python train.py --n_layer=11 --d_mlp=768 --vocab_size=8192 --rope_fraction=1.0 --bias="none" --init_std_qkv=0.022 --init_std_up=0.022 --beta1=0.95 --lr_head=0.00462 --grad_clip=0.5 --warmup_steps=200 --decay_fraction=0.892 --dataset="wikipedia_en"
MLP neurons of a small language model. Each row is named by its layer, matrix (gate and up: input weights) and neuron, and shows model dimensions 80-207. Each number is 128 + 24 x the weight over its row's rms, rounded and kept within 0 to 255. Numbers have three digits each. A neuron's up and down rows have the sign that makes its largest values positive.
Before each neuron's rows, "fires on" lists the tokens most often at its 100 highest values on Wikipedia text that the model never trained on.

fires on: " and", " but", ",", " with", " as"
L5.gate11:152154117098124156129118141117146188117098126126099056141107135110130141145123120132104156135109136177120113164129149128141162126156111176137157146152182114132106220153134129153129119101128187124119082127114119168147159132097123088124101140171118127132118126092180136136143131112136158131111130153141119101113177135121122126127110123125134146135124102122118147125150161137145140128140
L5.up11:170131155107168139117102131142122133107120159127158057156121150131133137177088114127183136129090080156130133124139129125123178136160115162137135100159124100155145152129104110127128118142150151131150109078113133135149119132128162103071138115152137146157075112127095134140124121138125112124124085134151114126118135149131144141149137114152140081151158104145122101146136118183089154150100

fires on: "en", "er", " |", ":", "in", "ev"
L6.gate50:153145130115095126096146078156156100108132121132128173159121187120112119117129161110091118130142123144130112129121085157140169097125098101128135132171099100112088123120104137163090149131134144161138110161141149144108072110121085102126097131140131114099167142118138142112128164123142127163112150096126169125125119097135103177090149096184109161112158126111125130153144104125111163120144
L6.up50:152155148095124110156136121137094133126147197108112138143088144107126172111136123119157105148126136161126118151132118099116128142156138132117110135143090108147066135144106098145094128104157125141136114130148136125126094148144084110107150146147196134105165114127166150102112107150122080101129136123113077138139122172159096108148142126146141160139160145129142101078119116123141135162141

fires on: "ly", "w", "ship", "f", "ed"
L5.gate160:146138119118120122090115141120109125173097115132151136139086099103143144120116165143118135153120160173129136154129190113103157155140116129164135130148080143153155149074150130133122089108141081135132141153153168122085141097123128148052102131162089101118117117079158103174125147172122168165112084117135135106139129120109147077136123154111200169099124131114131118142112137133104095130135
L5.up160:110112130137179106113107130108165063160097136175141125105082139120112135132140202121134172150137140164101126112163071147134143086154120141152117126102125083133122123123105140141086117162121116151097155140110093181137085119120147097084098117147114140118095121134142125134137122156119143144105145140117143117095141152140099138105149121103116136100115148139109160102063122178141124146110

fires on: ":", " example", " may", ";", "See", " include"
L3.gate271:131146125144113126118120114117155121150114099170124123126154106136124130081138124155167108124157098103154150132175096149125157109122108137108152100139103131141138106130160161143128129132188122121153128126162108108106184111140129127130177136126124116147160156156177097092153154150171134102096132110158124126123138095108100113128102136145094124143134133122117113158124119149148169128148
L3.up271:113147110140128101144104117089103145110141124158148116107113141157098119117154136122127101093098081067127170108135157131137115136128120149124156088140108136164135102096159146168137167137141087129159172150133134132141119095108142124125191135131050140143141139144187120089121132133111104087149155112127113149140151132137089136145129102135129118135154137162108149143161133124153123158118

fires on: ":", ",", ";", "-", "),", "—"
L3.gate67:110115143160110116121133136123130143119115124136101135136132090090114124134120084143168135097114168107168123159144102097136115171106159134141151110142116105139144069176130135118134153099147127135153159088160150090116083157158158144153152127079076132111141112106128139108144135151128143097105152135117111086158137102167089111117170140126041114117091126107132130146141087113179134131146
L3.up67:106135146144144121150136133089128157092136161173085117146090120041134134108155100145137144083136148118151170122146154127128122179105142143129115105129157156155126089149122107136106124110111124178146160108136076095137099149133112130150164079065106123146126164128145144099141154149148132097133154121128153117173133125160113108109142137122088101090127104126179142158099134091153130120127

fires on: ",", " and"
L4.gate243:142110142085113176147165152147154148060141137105150068133116121126131163103105142113159129131106127146124109131131103128153132108171128167166128112136166137106127180162149154106138184116102174108152134127100091138150142132088108134139067110101103079121147122166067149127117137085144132158158158150136094123161108112144117150101160095151147085153128124134134127102104114137098121135127
L4.up243:165117169115152097107173100129139094134158094094151096112116149131142151153104151141162164143120147181120142172102123121130138140145136139131088131136177170092112158147118136135133158135150110164157115091087131096152158174105110122100107108134132118110149134151101117126126120096115165115149142141132124115138114088157117147172127083152113093131132143139129128102155121158126106117133

fires on: "d", " of", "ed", "ma"
L4.gate585:105126155111104158071148166112092128148097132119130140122126130101091143123146133148113098129096116115088146112109113119079124135099077131099113105131117108127116106103093162115157169131148109079120103124144129140107141114085133113103182152141146181136093110119098162125103155118130129152112175139099138101127148107125153100121108196112120111109097113155101138152170172102108147126137
L4.up585:115110105103133142142122142143136143159093160135135170104156113142117156145142107152183147142087126099128121163090122117111136125144099188139127101077112093141129129146145104120185160156154133154194135089127129122151162123112100142127108112100130154139128085117137118148116134116137149135118101120138116127115164157103131112147150146123144078152151087159075206119105119134151138108130

fires on: "-", " |", " club", ":", "|"
L4.gate418:164158133105099121138153120129150138175128089154147138105120115159152167110162147175099186110118127118143078099153100122153114117075145061119156127098106119107147127143117120113134110101163093134154131132140152111115175154124162115179119106136137109143085126142147125170110096096082111174140125117136100168141125159138090085152132124149093124141174095139110111099161117153141124173114
L4.up418:156139127102099136125137135133138113131156089101127134112130166100123150144122142122129130130091129112143096098163127122172179121115087133137150127113111140111126132123141145089093130136117134103111143111078119148127088130104135103173146088082107101141166135130144156123138141147087145135091094149132089140121086185114090096130158128103091139125074102120131095115166114120138107109133

fires on: " of", ":"
L5.gate317:077132103138139067135098182102093118114145105105142172108113084183152191087092161107173107117157125140123099180114077133077113121112091106164067108094145149145154105154133104119176137115102090129144127125116109122160109082142129142124110122106143109131144135171143111157133156134114106113127125148124141130086102110147101104153139110111096125118156166123108127135069149118158158139127
L5.up317:134144113096151089099131119120125109112138117152117101101134123140124140123155155126119102109133058109100090097110136129121102120149137088149158146126118140157142103127160117174145130145135117125137099116113093153128147079131132140102122161144133113100127114088120119171121127192160174156128129140136118134099083091114119080125152116138187092123101151150111113142088107109114101153089

fires on: ":", " include", " example", "-", " including", "See"
L5.gate136:122080135145111087135126132106089111127176128164098129167118127131111121109120111101177155083144097135114138119145120155147140147105080133109167117130105146189141093136167094104125126126139116142110101131145198071175139119094093155153158140134115115121118137128144134127135129127084125158117095107160135162155111100098128110154120150123109167153099101133122200128171125130155118115097
L5.up136:138117155138141105075118116129133175134141103139151116150106112111113136113091099136118113152143111103123142123128151103152146136138108165111105093138115189146172110152178124122108120119127124141155114161117185156128148140141082110113140108130124143132122141104154125113090149142109121150093095137142136142148120127101123158140156146142078132123088091102116111127135166157108135129136

fires on: "t", "et", "s", "it", "der", "tern"
L4.gate619:117091150136120163150109144110123146164130111145107141153114112148130103101111166103139082153145168140174097147131116121113117126159110154101174087123127122097145131119144096083158086140119124105128121123140186157092134123117159124148173137144142171170127110147121155143147108119125111139128126178129130108163116139090164170151153121089159125118152124151086137081144144119096141143116
L4.up619:077114157129138153109118128131156115123147108132143121137147143134099138107147160160123101151079148106147157103161148106109136140123092143075108093167160128112145072130135100123118088117141099157106112134104182135114143131144097141157134136141161099142118160137180146140107050111123119141115154181157099087148117136142122154093151136087054157108099120100157124131153132095131141166113

fires on: " the", " its", ":", " of", " his", " The"
L6.gate169:108122134092170108139096097126115125136132113143160152115132124175129154130104135106128148141132110147077120098128121104116150129108090098132139166148128145142135104158067107103137095127102147134118086164121099125114105152169126141145152137132144101135131133161146134134126144136129131173125093119120126139137140127136146100117149103092093156099121085138110088165057129130143066138122
L6.up169:158133142085086162106088115088152146101119148149147100145123128129139174134115164111138126133115094135110081139150160108138115091083136144119124134106083103145113144131168113142144120139103126105113114147113100129137130131123142111140150152146119115131173107116076125152131116117116101112128162158067139133114095131138107105107136117119095150094127115200063149179145165091136146123115

fires on: ":", " include", " is", " was", " are", "See"
L4.gate570:110100105141122105145130116161132115130121103170158137162105077136118124101143143135101149129165132112142143109090158172135157114142144147132147098129109150156147119124126165144156141122130089154097130154102150116122168143120123127139122150167143086152107146108141101110134100127101103124128146111109101163108133131087112102107136140154120173130154102120119163098075150166130148133145
L4.up570:162125146093178127109093137079129104126103100161104125157121129136142133099137098139127157161126143112163166092098149146134094106121115125117141102111123159164155130146136145095152146115109094163144085134133157170129141120111141156154113096133097127111100162156077147129124123123112155137126109141110145115136148062141137102163091123118109140137081126144133102163149147160124129139116

fires on: " of", "-", " as", " called", ":", "d"
L6.gate248:139116142112096102116111117122125120153121153150113105063131119168139156123128153085111140140150103125148120133116152122162145136076095136147140111082114117115172128117123126129107157119124106153124118177120090143143150134124108114155152102134167118119133119118123117132147130128095126134166120111137171131129123134042105132105074138110161128128101134114144107148086167124093093063138
L6.up248:147106139101098115116103135104138173164132124118071109160132161143150144102149107077121133118167120135160143096122166120086151116079114129088136133116131138090109146130141111099172130160134132105074105208103142129137131174133142138130184105134160121127156092132154103142134122143142126142084088156115112135115125115145137130119125151086112135108124124139121134128131146112124109103119

fires on: " not", "our", " never", " hard", " more"
L3.gate653:127110093128160104136162157157146114126138110116152129121127131106117106078147112166168105088148174147139143132125132123129143093105153108110138073082049128132144113159153125124136120097107138157122139118150078093133088142107146148125116151146117114136087134167126133133092134119142101131095138176103155112147095130178114145115133089132126062168082130155142179115170103156132163125138
L3.up653:120140140124100133121129183117153161128129161158110141072146132095096135128120135142152129114110122127136132118120083135119123123107108088150108084120101115098146145125109094114150142064114165121143123098133116133140103130106098134125154145153160153155120148124143095173113109080153129105130106137126084117159154148154117153143169100101149135135156160174115146106108067113103143125170

fires on: "s", " and", "-", "y", "se", ":"
L4.gate613:127114138098122126110108171158128100105105127115135146136107146136144160091135105103134107138115120125099130125096111125128162162183099112129135101156091150132127148104153138130110130082146101145114098115147132104120152119091109130129076122164146171152141100153099098150122143124151180104090107133152134149146112167130154151098179101113128132147140141175123097111118146138189142151140
L4.up613:084157136146119144145123105107092145154128117158128123147141128120108124102107106101138133145114157096128143116108130131113070129141158094096144113155081139127122113146100112144146116092155146158091139089145121091185097158150124153156135127122129127140141116142197138142092133132121104075144132103103097130127163124129112107119130134163118106133120093131118130146149150104143152130144

fires on: " by", "d", "ish", "ed", "k", "ist"
L3.gate278:155126148109122134114104083120078100157092133114147139130116088085126118098122149143108155120161139103118188147129123148148152117146093112110085139139156159131132199110104133104126127091100113176162114154131169156098080132127133140150097117078075114124107142087120110088146106126138120093117116136194135087078114107118165093098119105153124153107145143120109138111119108115146134114113
L3.up278:149155136120163153132134118135121166121098125137127133126158087095147104145118149147109136117151134153107142119137163140134137113111149130189125126149153117110156183178144124128147126079118121143121112137145163154140099138130130142118126142113142136127132134162126169110111120136152112099138122132144117108083116138087145127086110092171160103094118140138114163140162135160095112097189

fires on: "\n", "s"
L3.gate246:141152070137092140166087130114140129101135120137113127116090179129110129097167165142148143143153148113131099157125071122120115105155135165076152153143128150137095144179134145119141118138140135128110114165150167127099116110123159084177162124137131154140130113132181164102117147126147095105119113113155145131095135078097097157110173103162166097164118082172119144150159164146095124172103
L3.up246:076139127106148120113110139094108134083128144118132174131130094098135106142133135101129160126108072121152116095110151113140110068137122139106110137174171147109088120126140136139145143121166121145106145146107198146124137119139127116183162118089131103139143090167112145129082150127120117135090120126099147135105121160138110141139200101118120139112124118111165147171172158133123098101114

fires on: " which", ":"
L4.gate624:156118122089103124098107094144169093192137157145128126134148138117137151112124134145110161118157112130143132155142139109149160142138154114147157131115139101126151118151108103094162112145100126133130156116107152137085121110119091116157150126113119113158133139106145122129086152113088139113142152146116101141143106145115140124086128132087113143097138138122104196096124102157162162104114
L4.up624:138166097119130105119173160143151115153182098137126130139114098159119120167097182142134166132146150134081137134146127134098170125121134130097139140123113157122169165067139138119121134147161147142115135162124139079095137174110106124153145169085111098126107116114134126111142155151130156109137099140161095062136091124133114109164139108105108172165155127127119143094168156135165117166105

fires on: "ed", "able", "d", " sent", "V"
L3.gate487:177113164142098126131144128096106099115102130123129112158129134127147093147110135124118147105129128084081152109091071102136145108111129160171117123167110123193112142119126152148148119145104128193159081109177143146129132155121131080109077154146121121138138133088106148088127145104126127114101101116142158070128092125110139085133075106120109126091167078132137123131100154128138101146181
L3.up487:156109127140133091111124125137125147126131153122109123144125169124167115153118150167120133132065118131129160153102112177132134161163139106161094121142118121143136142124108125142123137143108111113129126127101142131150146119144133089119133118124137126179152135170122148133133103173077138104130114122143098087119137106159135129168135118148090148129123109100149116135172078129143147139141

fires on: "ly", "s", "cu", ":"
L4.gate51:158103073139098119158142133121089182143134127110149161112086151108168156156140140092140128150118128128093148148145145158120157107134110104143136124117152120145142174087123163124158107102120137168115103107141161107137108093079150159131133132110132106148124153118131080106117154155131122076109106093174145098121153129114132143088108129127144164152103159130126125088135144120155133122140
L4.up51:082189135101096103154145122182138103156110141184128173107107090127130108119124101090113167099140140087124124185135106121119087149133139068122150143135117159161117170132123105125155131144145097150153118143117168104094088082119121118116131135159095106148139113121135109120097107100124177142120101158085103110119121125097173133131153112103123117112146118155107131150144100148146179127095